From a checkpoint of a small transformer trained on Wikipedia.
Size: 8 layers, width 768, 8 heads of 96, MLP 3072 GELU, vocabulary 16384, 69.3M parameters.
Architecture: LayerNorm before each block, tied embeddings.
Training: a variant of Adam for these matrices, 554M tokens.
MLP neurons of a small language model. Each row is named by its layer, matrix (up: input weights) and neuron, and shows model dimensions 112-367. Each number is 128 + 32 x the weight over its row's rms, rounded and kept within 0 to 255. Numbers have three digits each.
After each neuron's rows, "fires in" lists the words (lower case) most often at its 100 highest values on Wikipedia text that the model never trained on; "fires on" lists the tokens most often at its 100 highest values on Wikipedia text that the model never trained on.

L2.up408:112181129154127104096097133030104099128111115111132134140188087153115202124126121171131081175108158098102112131109118188124118066106135138139038156067129087130145145151137110107082112121146141133153117127123132175136138136144097124029134137118132122142084126141107159141148087186138116120125128143078133148177112132108094143111168127163140098116109093123101132125122160117178082111144145125121129141109102135133101109092180104140134088171080124082152119137120139084123127154119129157077178092088149101128153133085033127121107086098104195079117174187090130063092135142137157161151148104085148174140151074207144123118201111065172087156105142096085124108166143132182111111107090159190179136134162085123084170173136105185117127134106121125151099115084129142085096118143141
fires in: "there", "lot", "name", "much", "little"
fires on: " there", " lot", " name", " much", " little", "he"

L2.up1686:111175130138220155081113164114099152156086112155136082122110098086081122150179122152164116099160132147138175133165114180138139140104126068125146070128096135139084119102158094130156152113137126122133066116137054149164230110115154141120088122081119132087140145137111124063148104104093090140104060194100083134157149152187100140092121053131103077117114145143116166146172164135137095119126167120168165123171160164122129093108126109081140096140134128064056136066102127146188121129118139201129147140118084124138123080164129080083150136043141108150182108142095135162152168129168149127156122116151175188155107118084065147110097216109086084117145068099116142100137178117117130132180121089082152094134145083126114183124161136148111139132158149077151132118132108116079095121090068
fires in: "an", "anandavally"
fires on: " an", " An", "An"

L2.up2371:117134150169151135099117159122052169109087059148128052109103108121068125119136127103144131111135114155121149153125101152123112115127186160143133086095122154135163114119155094169134133083152117127141112064101099171095142158176094124211127121086115177089076124078154177095118183097126159149127121202088080083182110162193106127084170079126121138154158215121106148150097116117120043144153162125173168067131145189164163104125134105101129098136115166113121176149096148083117154136175084140120156139109124069131147096063113062076158163061100120188151097135129134152077151127156133137190107136135154184202088154080079192095169154142113160090144111080120166147139204117105141106126159126104074103150128099116076206108129175144090132127152134116150122142106167074100157121130116
fires in: "an"
fires on: " an"

L2.up773:095123098119117158155140190092119126056058101131097141173147192170094147166103089121142141110147164154155155140137121122184094117136132150131131156093134133142142146110146148105122115121122161152092141138138151053105144115099177143140137093116103067101163112151137146123063193155046098160080128105106078116094197130129171162030136168106107110110221112104157148059147153156147189191084167121123122159133142226104109140153081115108091172143150160101114140171149138160141121163120113145109118104109095087134103122204139143104113143123116123088141114138095141181160115139128137143137160140089112103162146189131065118108132057136139115123137150181102149165153177144171155135131106073106162103117214138142154160097138079141142120173086145113091141056069121152153115107107071
fires in: "in", "over"
fires on: " In", " over", "In", " in", " Over"

L2.up2774:210158076156124145100149106048103083058106113120171115137134091160101102134151120155101071178100126119099134100078102131128028068106119159128090143091135146119148138133060135136205122145084133144156114138151058129145110127214165112128126138094052116138111117131183205182074124220143061132133151110162122101156132124083150177109093085109142137132126162143149146135111196113128089084142188036161168112096122084082098108161191118089098157153203115086128121094101170120178121205161173127114132110125111173142154119163115119123133195121206183121109128171123102130121153145135165159099136123082089145113171126153132053129145092148050135153130117057070130149142134136126123122073140150113147102119123102133178107175111128113094092127142131154157125108015131094125088135075066
fires in: "what", "as", "way", "how", "for", "because"
fires on: " as", " what", " way", " how", " for", " because"

L2.up491:144132098175159128148090114086107127150135109074096123113097094133222110204126126138192129115109098139178120087085127173092109080110110143149149135111091189127157129107081050132154190122165144138135102134102111103122172086190158119099133108110153096124137139096125123148082143125157143145159172138125103138089214152140115089088175125125107064137132093127094142123121145155198144185132163117155183155107106133149146164169171176077130159139092099086107137127180154155106153096176162095175145100162067101102171095170188145091121132124129149135134108129133117163082096090169162138096150118142141170145074093210152143137107105089111086137146129154117126112153081099131169091178105153081125111151155097055128139097082094126119113196136098120106080133096115067095098205098112
fires in: "there", "known", "zone", "well", "but", "however"
fires on: " there", " There", "ed", "Just", " zone", " well"

L2.up938:114135149135143145104131137169084181127116161150113133142140138096136152142164120102141017212127155156111111128137114182160142067087174115152081123111133125138159120165072107116087098067110100137119104089152079126143171149070178148111131104118166129103137079115110110128114125147119119213159117113151078064110158146135128099128195110126146152160109095095223161109089121091157114221123181175122113073086141200050121165108186126143113137148131181129125166162151117132095106088120159130100153117132095150189110095110175065039147185141139112088120157092070106136140113085143077169154116105101144171178104162093109120150148165099085072117073136151121143135154176103132138132115127110112176077110142140118090163166153208119114118152163112116120099040168130096104119111149102
fires in: "of", "an", "in"
fires on: " of", " an", " in", " st"

L2.up505:114140121167094109171142118170115149127142162123153118117149151140081109119127144134136081202165119056164130136070110176157111131088152173097154092138197092146170083066122113128111155054092140172163159157090081116138157115095111165136138117203091103124167089212143149124098047103065127083154146176132152143123122125128132112106147114148150062159141069130124144161153147185104133145126094153125159119170143173141048064114107097104120155169113120166100176062179119156101103115140064140131195094148132083120129133073177104087127145174087154066143109115115126121062137091161151134142163096113120148114060146191116136140119152168130109176121115132140147188169149115097141136122135128148193105146162138128157092183172151155176129148125090103180081158111116101113130117156139
fires in: "0", "1st", "typst", "1", "3rd", "4th"
fires on: "st", "th", "0", "1", "rd"

L2.up2427:121167116077115126129159109102127143126108145155120120096131117098148177157147126132225131164158096139130196119046130152118162152091193132094084095149158203170079083116149107181094177083114094116152104153104068107133132134113143127179116128114114090157164119088132157174137109133142105129135132141131115081125122167200133127110214140068058167156132071112101128140149091099110120175175125076136186134129133150103122138149122144171133127145078142147146160137123140177135083126188134139114188118168112108094122132117143153107096107073106134090094066127149168101111157099120139125158185171091090137129147144153081140143163154073140147174127150164166140154131178099161116149163143121093107179095193119124094106189113068134165104151082119168168147071057191125117163110156118
fires in: "to", "can", "tongue"
fires on: " to", " t", " can", "-t"

L2.up2311:134113107174130041163151163115110120139059104130131131134101137139099120128107139112144127134095115145157146121154125122156117095110168083098143133137127151136131071114192134110092083091155074129101098147104125130142133146113129138054112109124105032122134092175133118120151115129151081148123134160079131114110136138156117170117149092142158121111120163046135115096139101105125154121115150123163158080091183174091109102124159140127112169139227109128071129119158094148119156102098057137095094128144156067132109059115156088128145131156158091090148120145138120129137197143168104157186190129158171136139140171099081184170080146095065104177118107125118118136118161144193158136151140056121149131139182076106154164136138194140199137061124109103105120135122111042117180158120135
fires in: "in", "did", "10", "does"
fires on: "In", " In", "2", " did", "1"

L2.up1206:088094144140121145135145174070138108168111111147077099113170142145105103147153107091157152065136173138085116138150097170131123140130136125073138162172111088155115112188158119152102111109130124118096112128086148118106158162124118082123118139144181138164114117126100110160167111181124142188114113156074138213096142129172166134115147129067078142129101141141115165131161160062107092124171127116106162200141199121130098150121140117088122140140124161140137195125124140152072069142151095187134176101192106086128114089083134127162145147107065110077139145145158125108073117180099167103129169125127105134148150110123113166201135149119139072188150164149123166178173134147180167130103125155117095143084135141113138185133097175118177136084105152139124103096108100127081189128110072
fires in: "s", "to", "can", "also", "may", "typst"
fires on: "'s", " can", " to", " also", " may", "p"

L2.up2252:115159096189120076082109156142059099096116120097048176118130134109111154094074094170175104138126101118198099040124146115133042099168131137174132194173136142099116177131112110178123104159125106082120106159109142110141079115211206121105126136163099160175133103134080157155109108133096116104169076090107078169181152118130098136110166124135080130083182133164143136092107166185148124121125153062143102138145149148127176129135109095160154160123133081090166097053169175114172102118121151112126151159151140105071123100143135072103129106096150117135159142196087100213147113098112117090096121137110101167153097135120138194146123161108133130161137116116126088077146130149179106116116112097166153143160167099149121111123157104138088094096114112161168077132104140161095149107119131
fires in: "many", "of", "several", "some", "more", "few"
fires on: " of", " many", " several", " more", " some", " Some"

L2.up1541:141144136103130120083085158155113108149125076185173127084111118110156173164146128084157121135091132114148102089188147123105137115151099128142086115143129130151134131122112178122137155151141133158185132144152150088179096147158125184140145109121124102101102106097146136072159147140134122149150148117157109102070106103120074110086146079170081140150118128129115187153099127132082117233119151141150179139132075184175215110121188068138088090116131101076100163142119163146140172123196196136109150101146085095075115140160169073165102134122138145142112140130178079125115097129129110148080138192127100146141126087135132109134117154118115088140170160093138109110162087132114106106162186125149092160193132132150093211110136086128083074127091119143130145155136092137078153094118074
fires in: "2020", "against", "by", "jpn", "usa", "2021"
fires on: "2", " against", " by", " USA", "3", " JPN"

L2.up2109:086133090113154150081085104158101089061161051126100164086129089124116146121127135091133149082100108236130147132155125127164136091110159138127102119165077112124178138112087163175163128040100143125098062146132113111126181116097109083098156166163141127146082151123168082127177131118130165140155118145107138155199091132113115097072123077150130095123118219207128161082110120123116128077147154094103142072134096090124123129170136100124140116140124126139112169057165125147128054127137153103151124117138099147105207151121137110083162114130075160131185102134107095173143176097174146132131114174115103139087113111079122109187150161117167142114145128141123133102151184135160149116125157137075126123149148163164120122161128150098144169116112126131142057112101174149110134171080133
fires in: "women", "men", "all", "y"
fires on: " women", " Men", " Women", " all", " y", " men"

L2.up152:153176115128164086109112162155148129104155067153113148047101103121144135150151091152137131133146150146100154085138115161133146120095118153153151142090136120163137028116144177122120123138101110166111093148145152126122116102154138129076169134162107168163121134124115183102116149173107100140128161118113177194160103152103091128131183145118209172134120149167124105158132085138149111113171171139147058128086143133142155158112160115093157099097139113102156102128087147096185129075095107109155165082183145107155215162098156133153083066122127157082119096160196094156096075102096169157128106104070118151076138100080139178081108081169083139085146135091080152169083156132117126117109082104120089121081175090112120139129100173116179174090115134141151111097127221119184146158147127
fires in: "de", "dehradun"
fires on: " de", " De", "de", "De"

L2.up1949:143169123162182083129126143127111207147154129166106113098088113091129122171126186123178106166192176150078171075115112153144111103131146152146159102197063148145132110120052125120133173108129187134128149120137108164207143161146157166114098095103113157091137131097158177161053183149085127135161113120133123084112126136138128153081078113154112118142122126150096131148124165103132187139112119111180118133097128125152134100160160159135089112173136147021156141091181128120132144118135102101121175122096138086098130077104193074070125094139158203122140072177121133121132175109170082144074132131065128158141106122073135127158135142099084130194133117131134103154127152096125091138198109144098195093104178140095149122119093118171180102118123163082137125142091129154075094100084067
fires in: "same", "a", "an", "following", "any", "of"
fires on: " same", " a", " an", " following", " any", " of"

L2.up1198:179140109115104140149168144161156129088135108075142132163177104157135165131098079124149072073122072144103099141162125134164053106149136123136029142162138117140127116149158116119147098108123123095095089197125099110149122131131182157085126109164133158146213088164127184172128109113138082144091086088160129143099112149083166139089140123087165186120175106084150187119104100145154130145138142113170145162090156149106152129185098112138062088136187091089081122107142125131151094150128145110133170062147155071086122094107106132153094168089085165099071103155117165130169100174139102044136126092163139187133118107136097151127144200061177132141101152090143142092218125152154128122133122109162089094128120098167111116138131136150106078152141092076085102119120162130103144114087102
fires in: "as", "addition", "according", "because", "said"
fires on: " as", " addition", " because", " said", " According", " As"

L2.up439:087123119108191185097127138171117145093149083133159141144152098128137184092098134084140150028153103134144065116196085134097113161117167110098084166136138182159124113118205117108037141134099100146099145085140113111133115083149172124133087124085103079103161138160108086214176138144105136144135088143058141163086117151142153138111228127159139157110124170150184086130160123129126142119157091151173209145123136162091134176102137074124147150117147163151179136088148134115171128170139177124087145133105146133121110117169096040054095116127094165113108141102123177154161181118104171195108165172135108146138135113132123135121185180059109112178146105143109153199129162129123101077133073136109153098117144079149155184107088125098148119118095118065134157117131163119156155042127157
fires in: "and"
fires on: " and"

L2.up40:164139086119110179115120097102131070107161139137125113123181136153148106164114121116185089169107151107183117049195136087176134163077134125071142172140100109111135090104146090135170128091120180123159155056113181145146097111173202120086134151151167151118110125106083147106190139120097125149120087136101130134054105176106162144103147114062103107107167160179106169116114128126134121137087114073114163157136133124117127083163114123116158105125130115085196161118139129184160067123104152085107115163136098101109155127158124075178144107125118170173092164180101128166176099132080106167077102117051122117123164137131138122161109138080143140122192150140137187134158139115183147126108093093123152119165113092139084108140183135106168130145112143122153205111141139130143180145105107
fires in: "some", "most", "those", "such", "more", "many"
fires on: " some", " those", " most", " such", " Some"